python train.py --norm_eps=1e-05 --attn_scale=0.177 --init="normal" --dataset="wikipedia_en"
MLP neurons of a small language model. Each row is named by its layer, matrix (up: input weights) and neuron, and shows model dimensions 80-175. Each number is 128 + 32 x the weight over its row's rms, rounded and kept within 0 to 255.
After each neuron's rows, "fires on" lists the tokens most often at its 100 highest values on Wikipedia text that the model never trained on.

L3.up365 [113 120 184 171 163  85  89  86 136 121  79 130 156  84 105  63 123  94 132 104 159 102 136 134 255  92 122 131  90 135 102 117 131 116 169  86 130 136 181 142 160  68 157 183 128 115  83 107 119 128  99 129 101  96 108 143 159  93 144 160 135 163 151 119 109 139  80 155 171 131 108 119 131 101 129 134 154 101 163 174 112 127 142 179 130 116 136 203 137 139  99 100 118 120 104 125]
fires on: " cont", " list", "reat", "ery", "ight", "du"

L3.up271 [138 140 142  82 164 113  75  92 113 113 159 129 118 127 104 153 114  94  66  98 176  64 170 119 255  91  78 129 108  66 101 129  79 113 157 101  84 122 155 107 156 169  90 161 128 132 109  79 153 114  86 122  66 135 141 119 104 114 129 150 131 127 140 145 124 126  98 148 154 128 188 163 161 115 123  81 136  94 161 196 143  92 164 178  81 174 155 190 113  86 147 118 117 142 134 120]
fires on: " el", "|---|---|---|", "ason", "ody", " div", " ground"

L3.up569 [129 161  41 142 100 115 104  96 143 115 231 134 121 172 188 119 130  98 154 182 144 159 114 146 122 127 122  97 132 140 161 151 170 144  88 175 149 133 159 135 114 151 135 107 115  97 135 103  64 211 132 117 136 129 122 153 141 116 160 109  96 119 120 111 177 128 117 145 118  96  35 124 151 152 108 136 152 117 186  55 119 134 166 106 140 103 126 139  92 107 114 100 138 171 140  79]
fires on: "ert", " Author", " County", " that", " Saint", " (201"

L3.up477 [135 168 124 154  83 107 188  55 167 161  87 110  81 164 123 108 121 123  81 149 134 116 143  65 179 165 129 162 151 125 154 122 167 130 129  93 178 147 139 159 120 142  88 143 147 130 116 122 130 156 129 127 177 110  85 163 138 112 120  89 115 144 107 170 149  49 111 105  93 162  82 172 141 135 120  99 124 108 127 131  92 146 124 156 191  95 108 172  95 159 160  97 145 165 150 158]
fires on: " stat", " result", " m)", " take", " turn", "ç"

L3.up336 [146 126 149  37 105 129  81  93 154  82 206 167 118 140 116 195  98 145 111 116 131 159 132 119 113 142 161  63 132  57  83  93  93 102 180 115 123 116 135  88 117 108 107 117 113 159 150  90 108 171  99  32  35  97 137  63 126 119 122  95 156 136 133 150 135 189 139 149 110 125 157 159 131 135 113 126 113  75  94 146 147 104 149 149  53  86 125 171 118 130 131 116 106 142 152  92]
fires on: "ing", "board", " production", "ony", "("

L3.up284 [132 129 170 100 107 133 115 122 203 127 222 163 144  68 139 106 129 112 193 165 148 119 120 119 113  83  94 108 109 151 133 157  69 124 119 139 141 120 176 169 130  93 126 145  84 145 125 128  94 164 142 164  48 107 126 152 101 128 149 156 120 142  95 160 156 110 141 130 139 108  78 101 117 132 121 118 143 110  59  87 126 202 162 135 172 147  96  69 110 172 138 135 202 114 105 126]
fires on: "se", " same", " use", " British", " appro", " local"

L3.up708 [135  97 155  92 185 120 120 128 138 105 122 119 142 127 179  75 116  92 194  97 166 157 174  85 116 113 127 106  56 128 120 126  65  89 125 122 138 128 122 141 171 104 131 147 151 161  82  52 164 166 105 123  74  96 126 106 123 127 189 170 119 159 144 115 145 156 132 129 143 116 130 134 126 124 182 132 141  87 118 172 100 153 170 159 152 159 116 122 173  69  76  71 116 126 191 130]
fires on: " re", " he", " support", "ual", "ometimes", " government"

L3.up370 [ 81 166 140  66  93 141 101 132 144 112 174 184  75 150 194 151 115 106 179 158 141 137  90 161 143 150  56 108 159 134 180 118 103 171  68 196  89 115 155 113 116 149 118 134 145 144 144 137 144 111 140 162 116 118 155 118 102 137 147 143 118 140 104 128 136 119 106 148 124 110 109 120  97 132 130 131 137  93  72  28 106 150 187 107 137 121 129 110  96 110 113 134 114 112  53 120]
fires on: " des", "7", " \"S", " (201", " same", "-s"

L3.up395 [137 102  84 162 124 164 173 208 172 134  63 118 113  83  59 130 135 180  75 120 141  89  79 137 141 152 122 173 127 116 101 121 167 148 153  86 109 137 102 116 144 191  94 159 104 119 135 154 170 110 122 183 126 119 142 157 138 141 120 108 199  91  99 133 101  88 145 101 104 132 171 130 145 159 101 123 120 154  65  96 156  94 110 120 136 135 111 101 149 181 206 170 181  84 108 154]
fires on: "ival", " (w", "==E", " 79", " grand", " 77"

L3.up679 [ 92 135  87 112 103  23  61  50  63 101 167 128 159 146 110 158 140 103  65 148 113 123 134 130 195 105 126 165 141 156 131 122 171 109 148 132  88 131 128 136  98 164 175 117 102 150 145  66  74 177  59  85 103 136 112 119 132  68  93 119  81 130 111 115 150 142  81 136 131 106 134 139 124 104 148 140 148 116 178 154 173  71 159 108  93  98 144 163 105 165  95 142  94 173  85 123]
fires on: "red", "°", " even", " score", " ±%", "imate"

L3.up758 [149  74  76 179  98 128 137 105  66 128  83 108 153 122  95 101 133 216 138 114 158  91 137 132 219 129 135 136 119  89 126 157 140 132 144  68 101 103 113 105 145 176 136 136 136 103 147  56 146 140 113 113 149 124 121 125 146 113  99  93 130 116 126  89 122 110  91 114 130 140 224  97 189 127 146 114 144 122 157 157 146  56 158 137 126  71 140 181 119  98 160 115 138 105 182  97]
fires on: " million", " Votes", " 100", " %", " ren"

L3.up50 [148 122  97 160 121 188 148 204 181 142 141 144 148 122 141  90 148 167 152 110  95 164 107 158  43 176 169 105  95 187 137 144 186 116  97 110 121 134 141  77 163 100 162 134 144 123 153 153 156 126 166 144 140 134 140 105 136 184 150 107 129 117 117  73 101 168 190 128 135 102 132  91 106 169 128 151 173 146 112  34 157  85 120  81 142 122 118  64 131 146 154 123 129 113 126 126]
fires on: "qu", "–19", "ld", " ent", "u"

L3.up340 [115 144 114 168 126 162 123 114 114 109 214 126 143 121 181  87 165  93 212 139 150 127 125 158 102 117 132 102 102 170 107 137 139 136  90 181 113 123 126 124 168  73 161 117 114 122 125 112  83 117 137 154 146 153 155 132 142 135 159 170 115  89 127  95 121 156 155 137 111 116 137 131 178 203 165 180 140 116 162  49 134  82 149  68 112 124 157  96 106  74  90 104 144  81 126 115]
fires on: "ct", " Australian", "^{2}", "ck"

L3.up695 [108 117 122 182 188 131 184 197 154 146 134 131 134 160 126 119 131  85 160  95  97 140 132 155  49 183 151 166  85 179 119  94 162  99  70  61 135 113  95 170 114 109 132 145 160 135 123 165 140  97 168 134 133 109 123  96 125 124 134 132 151 166 125 138 119 113 159 114 106 121  81 120  80 155 156 119 123 177 114  68 146 175 109  79 167  78  93  72 137 162 205 163 134 126 139 173]
fires on: " Comp", " 0;", "f", " mark", "ger", "mb"

L3.up488 [165  91 118  73  87 113 161 122 135 131 175 133 109 139 151 149  98 183 125 124 106 129  97 112 140  87  92 131  92 128 101 125 134  88 197 140 101 111 109 132  60 138 146 102 128 141  76 122 134 162 127 188 100 219 133 116 107 132 108 142 123 120 154 122  99 124 251 108  95 116 155 211 144 158 112 156 171 156 123 134  98 105 115 159 151 119 100  97 165 145 189  84 131 133 117 153]
fires on: " un", " ext", " gen", " sup"

L3.up654 [123 118 137  75 115  69 129 144 154  83  74 135  68 174 142 141 109 186 211 172  78 175 174  68   4 144 120 124 160 127 129 125 105 136 102 178 207 129 148 168  88  90 127 103 107 158 104 161  82 142 126 126 116 102  82 100 114  95 161 143 143 158 114 130 123 111 118 132 113 103 112 142  64 133 139 128 121 158 111 149  81 219 141 102 165 126 130 121  97 144 128 157 138 144 101 124]
fires on: " all", "W", "о", " Argent", " Sub"

L3.up604 [202 136 109 147 107 197 159 122 159 111 128  98  92  90 152 117 104 120 166  93 148 142 141 105 106 155 135  94 123 110 114 152 129 132  96 237 128 142 105  59 153  90 143 158 128 125 122 108 191 133 167 154 103 122 148 111 125 142 116 115 118  95 134 130 166  89 172 115 144 151 137  96 192 179 121 117 128  94  67 129  66 190 126 131 113 182 144 131 139  84  88  77  95  94 105 105]
fires on: "tern", "57", "rated", "ified", "icated", " rad"

L3.up19 [138 135  91 192  86 161 171 122 102 116 136 125 149 121  82 129 175 161 160 159 141 114  94 131 127 126 162  65 190 178 116 140 162 145 146 113 128 128 138 146 136  88 116 124 104 117 178 185  67 143 141 153 179 156 129 158 142 163 122 126 162 100 125 137  88 145 150 138  94 137 143 118 141 141 127 181 109 184 192  78 188  84  78  88  93 130 117 158 106 118 162 141 222 130 142 117]
fires on: " kn", " before", " beg", " eff", " contin", " Arth"

L3.up280 [125 130 149 156 169 147 112 174 145 118  89 138 116 167 109 154 141 182  84  64 141 126 121 126 141 187 115 110  96 129  86 100 154 147 161  60 160 123 159 112 162 121 123 132 193 163 134 126 175  90 142 121 151 107  95 107 126 124 142 133 161 134 146 111  88 193 154 131 116 145 143 159 197 153 139 100 127 108 168 190 100  63  78 117 151  89 180 167 138 148 126 107  83 178 197 145]
fires on: " 4;", "nam", " season,", " only", "ney", "ja"

L3.up128 [125 139  58  89  79  90  98 126  80  98 191 105 134 157 114 124 112 175  97 174 206 133 141 156 139  91 105 176 150  87 155 133 191 135 180 162 112 140 147 110 114 185 101 123 105 111 142  46 106 196  78 117 114 142 166 157 149 106 136 104  99  91 138 118 108 114  56 129  81 130 165 140 118 126 112 149 117 161 170  96 160  63 146 142 117 143 105 140  89  69 162 136 181 134 126 121]
fires on: "iet", " states", " it", "int", " Flor"

L3.up688 [132 124 115 180  78 131 133  61 130 128 135 113 142  92 188 116 153  75 180 180 152 109 119 159 146  44 148 132 146 128 145 144  97 139 115 159 128 128 127 146 141 113 151 114  76  85 142  74  47 188 114 130 110 159 142 166 132 160 128 131  96 116 125 132 148 167 145 126 132  82 175 119 145 138 154 138 137 122 126  75 158 121 144 126 113 141 103 115 164  70 134 130 182  66 129  92]
fires on: "\"", "ology", "rit", " an"

L3.up253 [133 103 129  94  91 170 117 109 135 107 184 120 102 104 186 103 118  64 241 134 177 165  93 145 192  98 102 125 130 114 152 130  89 147 106 163 102 134  95  98 158 128 149 158 102 113 115  89 155 144 137 143  83  92 154 125 146 108 164 195 119 123 111 151 151  60 144 140 154  91 132 103 150 158 110 107 134  66 106 107  97 195 162 171 116 144 130 122 144  20  77  97 116  97  89 107]
fires on: "art", "eg", " init", "ict", "itzer", "n"

L3.up728 [155 118  24  99  68 105 174 111 164  95  88 113 108 139 152 126 133 117 123 156 111 189 115 122  87 120 184 128 149 133 145 149 166 114 128 116 193 163 121 129 145 128 163 129 142 109 104  91 127 180 109 109 147  85  99 140 159 118 139  88 112 116  92 147 170 118 153 108 154 116 113 142  98 115 159 119 147  91 113  85 110 157 166  84 144 111 135 124 116 161 150  89 141 160 102 130]
fires on: " att", " years", "iver", " medalist(s)", " pract"

L3.up645 [123 107  84 166 108 193 146 170 150 140 186  91 126 112 127 147 138  99 126 136 127 144 113 199 184 115 139 125 148 130  88 122 186 133 148  83  84 125  92  45 155 162 134 166 101 121 167 118 181 161 160 123  86 119 192 120 117 135 118 116  64 122 104 138 162  99 206 122 147 112 109 135 153 178  83 130 127 143 201 156 140 111  85 117  75 155  90 115 176  99 151 126 125 153 168 107]
fires on: ")", "]", " system", " par"

L3.up256 [119 140 125 198 181 127 106 127  91 132  87 117 178 102  61 100 166 129  31  69 155  77 126 174 161 141 114 156 118 159 103  98 164 126 164  27  85 112 149 120 144 129 103 165 157 131 122 138 133  91 130 132 140 156 131 165 147 130 117 115 146 109 124 121  95 152 108 120 137 172 156 134 138 115 142 170 138 153 166 137 188  11 118 129  85 146 129 174 143 161 180 161 153 118 168 145]
fires on: "cted", "ches", "uation", " Opp", "ald", "iety"

L3.up238 [143 109 143 115 103 182 161 136 197 129 153 148 114  82  87 115 104 112 145  83 154  69  90 122 201 125  73  96  92  85 122 136 111 147 154  79  90 147 140  69 146 174 137 164 134 133 160 121 222 138 116 117 126 120 183 171 146 189 113 117 162 129 137 145  68 110 227 122 153 152 189  84 169 128 136  91 124 135  93 105 134 152 115 193 119  87 148 139 165 133 157 144 136 105 120 127]
fires on: "ival", "ributed", " led", ".9", "ances"

L3.up192 [107 164 159 169 129  97 136  45 142 176 154 119 173  89 132  92 101  74 127 135 186  60  87 123 233  64  93 142 113  89 121 121 117 140 121 107  89 130 134 132  96 167 138 157  87 142 139 101  96 183 108 128  91 154 196 144 125 140 111 123 109 122 154 158 130 157 131 141 104 105 120 133 165 144 121 100 150 140 154 118 159 106 136 199 140 124 130 133 152 127 126 154 160  70  98 104]
fires on: "ge", "ton", " Ell", " them", "burgh", " go"

L3.up605 [100 126 140 111 156 150 113 174 133 117 132 145 125  94  79 142 127 138 103 117 143  89  67 157 135 127  36 131 135 146  95 139 103 164 158 101  76 123 144 110 138 172  91 119 128 144 135 141 141  91  87 153  97 141 178 123 111 153 152 144 171 117 133 109  88 165 117 142 108 105 231 136 139 101 119 165 112 145  97 129 155  52 163 130  92 182 143 144 144 119 141 201 160  57 110 129]
fires on: " most", " very", "ite", "He", "reen", " young"

L3.up186 [119 201 178 113 145 138 112  85 171  99 204 121  90 159 177 150 107  79  82 115 163 134 132 163 165  88 101 128 140  51 121  86 143 124 116 116 121 147 143  70 138 121 144 165 146 136  99  96 106 155  93  96  85  93 123 104 123 113 131 152 126 137 151 136 135 118 117 140 155 101  92 161 153 167 135  67 110  58 161 152 129 170 111 159  95 156 116 158 146  85 111 124  87 130  96 125]
fires on: " between", " Mex", "ey", " whom", "ence", "iddle"

L3.up766 [148 147 191 127 169 133 108 152 151 110  89 135 108 130 110 152 118 145  77  87 171 104 109 133 155 134  66 139 145  91  75  98  80 134 167  92 148 130 158 108 163 120  68 146 119 133 120 132 171  98 115 125 100 157 121 108 109 132 129 156 178 104 139 143  69 153 109 147 131 138 216 162 163 125 115 100 115  84 131 195 124  77 122 160 120 195 170 175 128 130 154 143 151  89 136 127]
fires on: " friend", " were", " appear", "fl", "|---|---|---|---", "ilm"